python train.py --n_kv_head=1 --d_mlp=1536 --dataset="wikipedia_en"
MLP neurons of a small language model. Each row is named by its layer, matrix (down: output weights) and neuron, and shows model dimensions 96-223. Each number is 500 + 40 x the weight over its row's rms, rounded and kept within 0 to 999. Numbers have three digits each.
Before each neuron's rows, "fires before" lists the tokens most often just after its 100 highest values on Wikipedia text that the model never trained on.

fires before: "orn", "oc", "ack", "and", "b"
L8.down700:577485445480524524501498455497524468584500472513485491516433484522526511446453458556556496515474525505543550526531499491477446476548476528511500552499521515552483476530535458520471483542477503530491460545488568433482567507493541490438456490513538539519497564479449533481365517520490545599556432524478495580524471480522441507494513492467567491512429526382452496495508444549462504497462

fires before: "i", "f", "ol", "ent", "en", "man"
L8.down609:405513491528502531514486483589522463504512511535454492465456528555516463501542437512507436534425459511440462504512475533516481524467549434530449551562488509542524438443546528467517517484552445435517468481491446399465469469543466526531581592545487549433483442539534498470490518533517479497528492537438450530508476539500481515515550520523511517543490490527565562534478551461526511486522

fires before: "ld", "ter", "e", "b", "ak", "'"
L8.down95:439474551495516487525441446510440524513457567555501527493454578493484534499511487430531492412525486460567535482524450520416572477491458444503492469474491492469403566535536534540498481476470616480536513549473470461538446460539530551452556519476490477483497587518496526487484462460496469515501463563499505399537559566516482513517585528525508479501540547547531584504463547502499512476467

fires before: "uc", "ch", "u", "ing", "ed", "w"
L6.down1234:481545470518502463493616535425484493501465524564470514427409518463541436417509448444471507476508547433487456532546524495500435486480482479516501467515429529558516552468547475541560515480461524574463544420414468480483494527459517504500533463479493587546570516439497594494511457517448522496518484529511574503458483537466469495502526502453517518470521489520545517526535485505483436533442

fires before: "nd", "ct", "il", "y", "in", "ce"
L8.down452:494485500397508596510537534480570510490561452486545499489510516430497487521526509487469573466549464471514443506432445539506506504516522580470567531515469436553531507524572526492483553599453565521560503500514467431407426512481472503483598530474507508470513533472534504419441501458551504501483518472504459431560540501581508460459459511529498460459508486489471495477547460471503517550481

fires before: "ers", "it", "i", "is", "al", "id"
L7.down985:546512545495456481460493542541433426548519499522521483552487507506439521467516382523473517504503448526552508531505465519538546488468550462506503569514475405536528518477551567493465479512507520499495521513454512375551499491489537464477474542438517455523474488500519460456410497417474475524521490423537433538486519478516497495520447507500497553486575522522550530561562530494512465568471

fires before: "ol", "i", "ical", "ic", "f", "an"
L6.down988:573534440478463434472507526537523523515490533486464525504494565451573540407528471497493565544538412524531473565484521523516514513508508402481481475518505480414458488479477512489514472500592555480477453557540535462440442455448527429515487532477525465514444496488563537507499441464558453475437496532516446490485480526601453479513540501558492512495491575387543505484428490461493516506515

fires before: "on", "ed", " |", "b"
L6.down92:500504468504441507512492452534620573568482445506473474486538498513498509565549526497463544502551538464479495512532513521545446500436473438488551520481542499497523576448533536521488425481490533444447539558548497443500523436568536505526518482495441440501585511530492476469423511502497525530521485490504499479498450498534493575568388533442552466581562517432519483551495543499491485527475

fires before: "n", "er", "ed", "ing", "-", "is"
L2.down459:508541549494507532557473438514537496555456447476451494511425473516492538571527492490469478516432509476525498517598501451527506456507494517522615476494569464503499499520511524538435509548489480484504561453556509538520464516509484470518500556498476534565517537499509382495419450520492527552573501438501454464463450542438474484495442447490447477524514571520525516476471509494435555511515

fires before: "\n", " He", " S", " A", " H"
L8.down709:455578474490515461529547458477488446477481532472430529475557550526460562520524493501551448472508498531519564495434504479412454546493477514488513485445508476497416529473514523544489507504531481518488484523517423495473542487514542512422507535551506544530597541485431549565525478538498489475510481479486509522484453558475477530550442463460498493449520564504502523496437505505476467617520

fires before: "\n", "|", " "
L7.down1298:537504495489487489470483564469504474485482487533489439555411557528533488443558488489451509448517490462588521499450551471508532482478519529461528531547498482520541443511462542523443507466486552508499519589499472549548528540450529481466497524456499454481522416523512456558479472532478432452574493492485469465542421456507506523471528526551486449506567560475532539557550544496417423508465

fires before: "m", "ol", "od", "et", "d"
L8.down593:523487490509505484470555523518548481519480499491460456573496470526463520469489459508492473491619509603537516506505547522471492594513485541485516410457589585424514452493452542444477523459472535461497460551542538485531478538461445419532572512508479439497527477565454495455446486549460577501480462527509466538493484554454473490575579501517475471540457511442464446499517488446481453497551

fires before: "\n", "=", "ist", "e"
L7.down1390:499550502472513516434456440460478484484539520463463520520562527530481480476420540506509477469499548532402509431442474516477566532572519510481519551498544503510521486480484499453545467500546492500475400477404541504451505500589531536467474572510444455444444502402510464520484511558501493462403493559463516485469505517492537463583510483521483475478482510475488574532480451521559524543586

fires before: "er", "an", "al", "ed", "ation"
L6.down878:469538511418473528541500506541502505503505458528526493468545509451449478468536497558542433509477520513525519582560505543452539491439532506465492474563522447502492567393573451501461515534508481471488462445512424507593484448532526410547491390544461517450529573512545512485502445446463524525490525514512502441514519525495481403513488462482535455479469523490502474493486514543499454561499

fires before: "y", " of", "ic", "ing", "n", "e"
L2.down968:556470442502496509513554511526486506583437509567499494445483471527488535446470515468520512605519523473512487496509494511554487536448447541499471522471484575462494492540506493537441436574504473549562505511508477454521515496530471422504525540516482466480470516510502494562492530542563502488515444486543457493482436486503473493434480436559462429636491500468453388509483495502461557519437

fires before: "\n", " The", " |", " In", "5", " A"
L2.down1116:466472534461569576561544473498590490490501509450548550512526540491514517516444506508475496508550484505550540412522486447569515560542456517438449515482572448520490522506538469473343518544565484499497519544523484529456490522464472524488564474479468488451458489554447532524512458512472496526571435483465486417490559500539519479536465440534475517440475553474557517445507552522545449513505

fires before: " 201", " 19", " 200", " 199", "4"
L6.down1059:510449488436469565516573510459509516537474476575453480518441502543512504475562428513539518635495487468546512458495504483518444505514553484515513472524484557507606541496492498472494486501457451496445468499557536578487446489555522552486531492517529504460580561548500511503422464490531503422533548517540531566530510544460443488542483478468600497514569498473472537480497539434520542526437

fires before: "ce", "c", "ag", "ent", "y"
L8.down227:464474492471448534587507479574581487522429489483514422566488559414467580500496491469525536530489504470469526507466482440519562451479459519486538510507430539521498545523504523516528563528508470486508458500484467437598522524498517468518536537458479486439543479477473535484450487478558482511506479489492420560445481527471503470498525490561503475487551522521497541430567501425494544501436

fires before: "am", "al", "b", "et", "amp"
L7.down876:546507512516477504432491424505586475555538452519569450520521436438529482479542514474450550487579500469483501488469513489447504502552445567498495471519525513531571497517541483494468529521437478429506548529512539477451583525420426569521510495489531472494581488481584416563447551583483510469494506487580499489528491505435496487585559473469442434532475443502489483529481481544476512526521

fires before: "ed", "is", "ent", " the", "in"
L7.down847:569439490497504520441524452485531499563502457501478443462493518569508485528585525466557491435479425515506574557538469517470487411544523423460454567471525554455455467528446500542527429486498412469458514478456475460504411463538564528506459536499527507488524492460515564522432546479495486576520503549468435496574434540435454473550488453527477437496546481507453491532506476542475514514470

fires before: ",", " |", " (", "on", "en", "i"
L6.down942:447426493476531487574493486479521546508507492503579447536492547537543498467531477485539577485498481427465549557420414480524466521514440507484402554543460505560528539540497458552471543473602445486443514509484511558515492454471493536510492563518506474389574472474489501551510516491461460551498509516452426520546483538504504494502492538571493512468481466450551452516467511544480498483530

fires before: "ter", "le", "ic", "ric", "t", " the"
L2.down69:459553498552512470531475460482468533440571523490542482485458473532553545443469438512556520491459462512502516434511546487505525482486470521571498471494497536455446469463597450522478545505468547479554530506466535538518506477536487511560415509518446520515427490548539542494542605456516524547484526524518478563503510533419476498499554559418459505445476510449486525453493579537614472519453

fires before: "o", "i", " the", "e", "at"
L2.down907:459509546459471499535438510430451480517455475423489543500535485468458502502527461468420468466480514532495477556542503515507516514412500476438551522549444481513450526545602471451487513450486487567538551504545556500524503434502474482492452453472459519521531515481521601473413421538496527505526508468527513536534517516547477469573494497519539503504525462522435515449511438467574509462490

fires before: "p", "t", "er", "i", "re", "ers"
L6.down727:490489468485523456411417502388547451521520483520494505531497535552454518583536553516513481492476473521575477422530492515510514546491440564447482439504486466526463469468615543546494548544483470487497584545461503460456486488460502570555490491481533499471513521565538504477474543514517559502387450491520464429506518499468515466510507536389485527538575523495461542545529519510512491492505

fires before: " the", " his", "ic"
L7.down319:574519506554481580478464437503491461531506446509524509494525466534531460465494453428494514489510484492461580461468456521522509538500521491542461469468450512441524535516524568588454514493549477479494466483513484504578402508492536509552526562491526507480552532516447448450461496534473502499553448500431555583510460480411471510546511449551457507515505509479526505514409513513489500544613

fires before: "e", "id", "own", "is", "if", "ing"
L2.down664:470458494460566503480575454474468528487569562507516501462539454519551462533437601514436531480540475503479526505542483431528503539541399478515539479504506517486522551486517542506528444412471535487529452497571511486534484565535495600504483547469550484509486514511478508562515422408507474508506427473497497528523518570530497485508471467532469560469540507512519463513451526508466464520469

fires before: "ember", "il", "t", "in", "ate", "ts"
L6.down558:480545503555646506506498533486563542540502482530487533437450477490482502545561496548450530401495486419528509571469562470443552558535536580504484416493550532549523482482426402526551504496509522466486503505531464527389541505417465539523500580494510515500532473536492451474487468433538440481508554509486499533503480430512506444540529471511451468454489520550527508467578525536480493508510

fires before: "l", "d", "e", "k", "ing", "y"
L2.down1083:527458508535550506458513526488522522557461554549462498417459525545473484518472469521527545572490486452522524462480518484470516510507573497540459526484526522451481520546438551487471496470450522504468461403566453495490446521504461468554511523421506479504532570548534412444487485500514445481504523452480468547482459580496516501565493464444473449423490472488447538481514497448480491520476

fires before: "b", "t", "ad", "l", "i", "ong"
L8.down561:439525525495563551492524502473529534454529550500433474480459517463499487557454434513530511480531493520558526563503477506523539547480449506543525495514417484547509418442561502502452519477474502532453541493488509486490401516504440459477461491446556476562491485546535537560513512500473518515598531538513484483493521549525437548439501512486506512510460510507535579529525482462434440480472

fires before: " the", "ing", "t", " his", " a", "c"
L2.down991:505502597506487509500526469570529410472502523455509478491475482457505550511530490559554511497483513558533490395454473477499548564500517504573521541509486475577518474469526518446587541461565448545525510467492461546547519468605484496580450472608502506491485437513435444521569505452449494530425494503549580524542412452495439510476506489470517455506494435520506491481480447469542523491538

fires before: "ic", "el", "al", "f", "e"
L7.down1109:487513600515474552420558522515470461487541531488521450475515489547449488530454508477550465510521516482445477481515521480498415553528465595480537556430499503458552424549487508556476533501480521459472551516494444551535462494526601509564475549488520514460557443515540465552553416505571538559526466493484542532454451557416554483461562524490470580449475454498476470490466514515469503512554

fires before: "ed", "e", "ul", "ing", "ver"
L7.down304:554446466477546498490455480430513533500523564421552530562561515484498500555504441477500494502500522490449557469556554472464459510500506496508468483600499463506554506392437523481537509485521492533522531498457476466475467565480462508485476488511498466515493521573538589519541516538511520588562500478454474554443494552477539574517577538448470450504536484489514553431521484487572506534512

fires before: "y", "ies", "ry"
L8.down529:534423452421504505547506513482552547527530558513517530511505488619501516580478547516501403436508463477530491505472468477475473478485474527474437525493455587461487530466562518527478516476514523508530440527585538480598494504453514450463483532505477483397448549546489467472486527465508510464563491568524429463541452535505516542574515519457483449537467513490454527576523472473486459538506

fires before: "ary", "e", "s", "ed", "and", "g"
L6.down833:492458524463464533486506543534500509518474473521504488483463473475456479527455542585455432541504529494516485575508525498509517469531558527499515475514530440526463439475559547469496529470525548521518480600473451517457571543472583507471513456502539491420494601482466529507487454471464492498453578494551542528479499555554470453453574433479541498579534478483532470493537490506556529455474

fires before: "o", "il", "ard", "it", "y", "ent"
L2.down1288:498469500501511523506485520478448532606503556448488443498491573486536517429498507524449499512475495561534568553514498518424472412485504428431512496483453457427508512502540496454529497426437557542496498482527549477469557520481489530468554529457545408587515522427469497524494457485507528486511562491529519509480541495510514472493415496456479563435514553538455514525488495453527510536509

fires before: "d", "l", " 1", "a", "le", "or"
L2.down1512:503426512601501516490472496499503474540521515498515456495442575487473452500507586561492592498488466503428453420488586507537522557456508486491456466519540571477522472457455519465580516456462483488521503490505521511428515461544491522517456423504464489504502569488484456477586531474499522582456514510492528524534567539555517472549510526544479466471478559507534536570522446493429537475508

fires before: "ic", " (", "er", " |", ".", "y"
L2.down636:488524487461506468521486517518471445533495536509441494519580639492518579503502541475524495481537399485476507469492569535451530497521462489491520508537506503425431542510513553525477468494428475536508499504521476533483542436481537516358565435511453489572518492472468474495560439490483499534492558453407534534511452450527517514478494491492428483469427462517497474555549518576524499508443

fires before: "ation", "at", "ate", "it", "a"
L7.down232:529579473489486508460516529489529472515474476538444519387496466537515552443534462514474518497512486505549530538453460538449509554489437546487476493445541511552500519463523465456521439501424443485500501479447586432520466541462539535498513451466499494559560518504475442534509481440549468434409565477497504432567488500456478494499452447534492512441561546511446469522463523490472436497558

fires before: "er", "w", "am", "al", "un", "iv"
L2.down873:515496495508481462548562466478536500457487497490426601461489561493475502508501526576453490524489515427464479449494516454474519502511434468523469546549482497493534469535511476474514419501511483447455485539575513507490455538463465473565526548517510513486497533508471409527532436510484482455540489562534489428538553523509478489473528543445423496557463566495457519503518417400546538501429

fires before: "\n", " The", "ow", " S", " O", " In"
L8.down979:446469545580471559513408455494477545530426572524473476545578492467506472591508491584496493493486510485479487511477455476541425482469531528536539520479438468548452539448522510507474489498506525517514475525478531419555492531539488490443543467545538486541498537562461514548498530467568482486520553446478504543525469560481516473536440520507507496438529523507456511481504509509419477561558

fires before: "ed", "es", "ing", "y", "er"
L7.down176:543506575432491510465589474493545502510499467478460477398487516492477518528532432456434475467437509500490527489494451520465510528480528551452480464512533493487494541438569499491557449496428490481614507554490523576499438502486464457526474493438515468505526519515532470597453489448480500472506434527498527476486555536524448495458499458454513463605567477542500455474547524487485569538609

fires before: "o", "r", "er", "or", "b"
L2.down302:477507459509497462477552480432527500548481527476533514500430512510514412465561454481457494559503464458550420514473475549488416520545497517454432557478523533510460462495406507452468570526485461562449608466410545501520531512512483515482417503556567512539434554481522516547468569511477536510537512494549454529443544469492461501459477490560521508504475500534497540557513443420538460521469

fires before: "c", "n", "ist", "m", "d", "."
L2.down55:514476495519537496429569460529498490518517505527507490476487506480414538553439498479511437495552451434578438527471430562510497451530476582512491497547522595408502513478534560548512444505418461462513500477442473465531427525509470457528460532472478508503515512462570429485442536513507524515473598478479463596505530531522491561584448549516447525581508548461487520452457462475556483453461

fires before: " |", "\n", "."
L2.down908:570559491411431498529512473477541506402454510471529489390527506490557521504464465525467503486493486443459562498566492508482567535594501479449490521432494522522529482518470490597524514505505450493459539434524493495508468481491493559453549572522492497468486554523492537510478464438478402546514524458554522466514507501510503420449527480538493579473495542440538511482513470497531538489437

fires before: " |", "y", ":", "s", "ou", "us"
L8.down131:547448451425545426499495485426517488550553573525488527564500477542512549488491578448507493484456474535532531536529449519521575483492423442489505495542504458498534442517475473544479490567472538549542528456532508471566551522556506474489449490526428509473453545448510509502538436445517442584509463543529500579446433484552464572504481476538472505464428517515549533468540529474530465521537

fires before: " the", "f", "ed", "d", "n"
L6.down56:503516508506482495537442493448515503541541464538532486453563486522481522464536456522456505473451446502526504414559515527526513485483490514486512433504530460464493506493580510496461537580457522466474529448549497495458437431596459518482446512571530412536527550509509541543433557451509611492570546498463524529459498475507427478632510499465555531501483471506484519504513557541481534490486

fires before: "t", "ut", "ts"
L8.down815:517490493545481428501487455517455560432517477437527491475550458441507488521481539409532568480414529469496555477472513407513503512479485516453551540466554529521496486426433471522505472497480545524476567488464459532450458542486502503525439537442574519490465417544487508436505479505476525545546523480443432545546554459478523498476580503510466412501486494537439525586526479531496531526533

fires before: "\n", " ", " S", " C", " A"
L6.down854:482469522531487534495475454524489486424545511465518478545559576430464534504550561499495435471560515528520488440499463530490519492518485517469515482548517463490504415467541468524534512491429465502498557570486449513453512466536507469425492449516509453445462469498497430498502458422513480507457455525432504503502459516518525558541442533550561498575539501483521524499532464546444502548514

fires before: "ort", "l", "res", "on", "ec", "or"
L8.down625:559546490440420491477545492541537604551476468533457464508542459457481484477476487487542507473575504476495531513441461465504505460538416527455504546502564416475559541503548560435421597504501506462485455484567522482485470513479471504505500461490425518505554509479483478434611538495465419494462551556550526371457490497546514532535510557530423498524449462462515536517502518468499498536521

fires before: "ed", "ing", " by", "er", "s", " of"
L6.down388:461471539498420506499551485491456530504450525483476466497472527530478413491500497547502408445509539519471480497504554477584502479490488500440531511464584441529560453539542480505481479477592525465442478508509535524510436475508504530521490580520517513513415519531502469552410461456532496490494481462468477534511476495517402523404531507546593475491527464506548490460517542545443517475565

fires before: "ers", "at", "it", "ated", "al", "ity"
L7.down1117:530460536471522476486455571512496470525454439481488514484510466534517602520541505441561471477495392475526500487512475524436496536447468500482501457497579492435499504563511546492546479510534499466565620493478402462529487458470488504468492509522510484539561530385522477529475509469501492477506487531537491437453504461444468509503541443515464485543533515564580513476518505506513462509548

fires before: "ing", "s", "ed", "er", " the"
L8.down868:547526505492521486435489506507575460541508488378480452524538534527487549490457458493473468496542503489502544461477538532486495458435511507515501478504495512463501513436462468484464457491469512449580527520461496538475528494560529476488549499485514543498453539473524526536562521496563502495487504567463571536559507490464501520486532567385538500516433542564568492458464524435537516535495

fires before: "d", "l", "n", "ter", "t", "c"
L2.down749:511509517477516509477415480535486482482494494559526496500557432513529417571467534525461487494495502457478504453582468478576555637494545493549487504522566394459492513545443469458418546613513510459474479487499577495426465507424451558413502471504507464449506496514475513519532538536579491503534540489506470467513502497536466457492417498494504513466498514499499518535540505553498488459495

fires before: "ec", "e", "ace", "on"
L2.down643:508447502498586518391411497442474602516490502494519455476566514470524488427571531403461482515523529471481521454534518585509513545475491473524465514478501489467544559474502509475480518490539438465519487539516527461498486451467501518490502580470516560491545504536532527486514514527540550537461518511447473456420483445532568471527511503463440486480515537494536447506472630536566547557473

fires before: ".", " |", "own", "b"
L2.down84:514497546523515587529552417472467539488527532568494493531481545541452483551405554490516516541465536502519541544563573532498512401427501500464560462480475501447507644422492562536473416518468519455525514473507530505467524462533473494439552467475469508538492511528549476499502430511577521462450454513493533515494538496502448481511457489457480519533533486473558507518428488453487490497504

fires before: "e", "w", "at", "en", "man", "s"
L2.down1385:423535490533497534582537438601519494492474426458493483489531530519482431485481431456515495512461512447466492527497510493520535471510518484478482506520524527628486466473533454468527560418475487564492513523523368523473493487523517506508470482518495519506539433464488533482474509538495562538502548496482509529506499496413522479484574474495495459520510382533490480465531453515557500484453

fires before: "g", "m", "v", "f", "n"
L2.down646:469481532542501530528482509516520463527439451495486545545585507507514531421543541499465550396448488468538523496400520495468501495522529501476553561505517504519499490449528568426510556428528473520507463520487507493440574462448473487520486464498436557421479449483535505508457554506505526400507463510503451457528539524518565484476509482492491503561516490544530554567547434467519621532528

fires before: "ion", "i", "b", "al", "ic", "and"
L7.down855:504453546520568612429491558482509532590463532507503415429471513485525491535553505467501470491571493585504556548506502520520450458456495458474512531474520427531530434477486517472477541496485431488480512569552518521508467502492426478481498469469420524486484476459470527487534478543477552513541506596481512459476474469526481531494544506485508473536431454498507545527583544509492496522521

fires before: "\n", " ", "5"
L6.down759:518583461490484565531589468535565474524454455582460480506487498471499499522472483570467559481470595545572504466485499461399474509471598517475522485559503465452488483501519449567461459511500508557536521502495540473559522557386471508530489511526500506504474434482511481553446472481534489524472469515566477485497489452553549512457460511458440513509502507508485570488499453502398510445513

fires before: "il", "y", "ch", "nd", "f"
L2.down1257:396485509512562516536491470552489536507503435507534496571570523487527515545447465441478516495463518474433498526479476473506514503510588463540535507542478533504492446465443517473461440460449535536434484496570503506465550492501548553471431488435504488456488481373536566467471492498511533534496463471521567503484489524518469542503533610493568486530506502533502494488392496467507525473497

fires before: "il", "k", "y", "ch", "it"
L2.down169:551498421555495497533474474568462515510440504508523492521448510511505488374527479534465581542517494542556516573405487488517452509497493496518543466531492544519462555463453524513531403511492426537477516584542525474378513610518537475539510562444515516496444514537545460496556456431481495452472566498582581562515523555461485540482529532496548539441534542402485513480502503490518438526491

fires before: "s", "ce", "ing", "g", "am", "k"
L2.down3:561459488463487560530480447571554481481504466464490454488498556481413513505453538485533638457556493491496641514475451436470461488452480456490457586458510453498465500554422477511438503442522505449499428504500525525457535559592519453488493473553472466508488539524524530502609514542485512445531481556525588596480471516512444501508518473516525488488541545482559453510534563544528461492496

fires before: "g", "c", "n", "ol", "ce", "s"
L2.down776:550500517485487481493473511491473462447501427434518497528565490433555430493505486558492467485515445480504528514492457508495508492519442466585522573451517496486530552489513496546517515486477523491513414482548480459515536455481584580545481509471468476514439451526515422499517498417533510541439539486577424480524538483492530448540458434529389485552511508527526497510494446516528538448453

fires before: "n", "re", "il", "i", "y"
L6.down669:514529471477475511422528553498509446504492494503491466526569572472468498417523566453475448546487546494477518500483522533478505478539481483484424450500434508521534501475514535515443402470541512547510531482499530437504465521455538504459538509567502487511554518517556466467415461463503533482454477495475509578513471546464432542538482465510541417546498528493502503486575532496486498488508

fires before: "ic", "al", "ot", "i", "ical", " pl"
L8.down364:500560570470601575505482546483461480466475477462517546536531554515508521466540426548518541467524460529457534474553475525506462482417505531553526457509530492513504508512524508521520542473515587517560445486499488413518457520531453487446491492513493351530454506482477486485472507543429492552521481434426507501508489482475393504525477521456503470517554544446547489569481486487464490471489

fires before: "o", "p", "b", "ec", "w", "f"
L2.down1287:492450471487475547438453479499551525460510570500460504453495457482515499522529523473520452459492559509448454528520516533554489505444530485476508564586444492455458443553509459522529416599560483520494554378475495487515525518536467504517432505451486452531491479552541552513460534502503472470529472494534448470522446548555477436474537542548544506472516509456477487462559553512431508501573

fires before: "n", "e", "ed", "ing", "m"
L6.down754:504476536563486494504577541517509589515541484501532415486506451429542546501410493506424522529455547479469521482517547460507521443488487387486485533518557495432519513515519472484545513449521563480444458519477508539554597478444466514449566476425538492498499556453549470497467496542497424532520478475517474507473505442504542459490501554477496612424500500495483450573403530569508514620560

fires before: ".", " |", "h", "b"
L2.down553:509464413535559447528470482453465488487476521483492522434452491480456583538475498525516550583453553487413571462518484567501452479463520434496598519459570487507539493512503579509530443538555467503446477485559563480478529521504551487457533521484531498500553529483506475524517523461490526497427507506504508449492470463546440481490453484536454549443491472489469548550459475499439560523451

fires before: "am", "al", "in", "m", " W", "v"
L8.down1380:498512547469553531451414531500526496400488404482577485469506484462525552482490533482598497513490450477555488574479499511506525470531440497497458477509516493436514472533491472552530505505525473581463555504509450513513534498475469549516487411411465495502609469515532523540457544506544496600438497541487531481462564494413497466513516507458524418548502501586524574572451564509490462505437

fires before: "le", "or", "l", "u", "lect"
L8.down1221:487523510459401492499603518527513525511418525489502467458451475514474506557497529437467505441502466500491509513440478478524515552499512517487558540502524370565453559508543528462535551530474469484522482479479450482457394493483479544611493548487452446541474464444526559474501438574453527524439535510498577545547446484554505577524499461530486492522457544473522495558556528539586480564509

fires before: "\n", "ter", "or", "ity"
L6.down853:571422457570562530440486498477453549536549521473526535478407583540498540484505539401465558562588508532523433444508520513523442473535492451509460512537483525482549450433460503505471531544483502532570520484508484458449483464470471485438533499443406476521546512522470493568570461508533479494439509465503519467511432519579477504533470463461442465543570502461522489469543528457465477564546

fires before: "o", "ous", "i", "y", "an", "ew"
L8.down1245:530531488541495465515461548449507505485530435486511563559513519491522510462485507471477586517531512489554489476588450544509520489545502485443477452572485524499535458488491510477409446518565457550539553501484445454490492525460576417531483545520465485507544510510464487522551538430493467498515527455395540488529460458534511455458404514487517549491500571511522454452515512476489414493508

fires before: "\n", "ic", "ed", "n"
L6.down422:543551394479532544524485529487551519489455518494540486485514576524511535547521551437457483476469447448506468446534543508419509469453530488436535521511475536475394486540496525488500546488472502498483527459520511500411510449549514514439492518422522506492498498459455494492483458506482457528570518526428468490509443508509529567469547488479455509483521495528432550500538450560351437448539

fires before: "um", "n", "al", "y", "o", "e"
L6.down216:524522532446494404539491577443514488560497515460500494369553503503484517407478494464503514525524492560486478487492528511519430457452496514502515508453509495448535436519483562443547448555496503502527472475511526467497528557512431435426554377516463468532563486533431537491529520514568540553545549512538530493436475479591538458555447504518503508563536515491519479473446470520505436461542

fires before: "er", "r", "t", "it", "ra", "ac"
L2.down1525:528494529537475529430458554412508426559502576476477553561416493373471452511475479441478547482491547492520437491510523497615472451493486519485558556498499465443492507538489498536526529540478496488453512541546469556530500450458453503475551542495484513525473513483492556504500539459439530419600566492539461535519487458473466572510552577510514546517464499484487468515522493455524514497493

fires before: "ers", " be", "er", "ust", "u", "id"
L2.down1066:489494494466469477528487401481524495479539521493559487474471474466485501536481541513495548493460505517472502518555540521574443493454587439521622496489478416496417550421501487474454533459489508530468542523513489540473465527459453407513526478538587486522532470536467485540461475543508539499536491463502522444511505459485509531497464489443502510476558462523513485477505529466491466473559

fires before: "ic", "y", "is", "o", "ar", "um"
L6.down907:451480489534495537447532552444497471502473531468528555482502587543501482498544503514443552501476562543505500477562537460569496472477512503526507588490456493536534439383475488477511504520483525537474414463454578457532548495494459513534576456488461467486466579459439491465491484461580518530504509500481582481507411535494487448519512433509477552488501534532484530489479528504496511504533

fires before: "k", "ch", "al", "ion", "ation", "ri"
L2.down1032:580466541427466482528460506458502475442483543523529503464465532535497465547490459502531513541521455455461597478479487488484472478412435445473579445528477495473522440615454506495532544361464405556472466494513521450573522506514439441497581489476461491521449530428439499477498459520544498445527557449575495460520496523524533539480495473533531519528451469565486497541500480500502553471542

fires before: "o", "i", "il", "s"
L2.down503:502540574547497492458557461471523471513494474496497432453505530500498465523542452526471583514497529525516505497477440504527553513539459467460580470495499492417390424561471462520458426528426507501556516520518534603603519472458505532557473517473506589502545500476518486477455485536503528463462513471473541472480475525520474521596533536505460555504563506535400465527561514456459506565522

fires before: "al", "en", "er", "g", "i", "ar"
L2.down1263:564526520477511466477544429476560539542431506497443475453411559494462456469521452470536529499598506486579526548547442577519559521495558477471509582459466584508539514483437517556485515537529466510485414535501543507513425541531535470520500587419500486569529496427554490558456494563477480550460546527472488470488441518562512448454501477522516526522481505534529507563521513418550537478493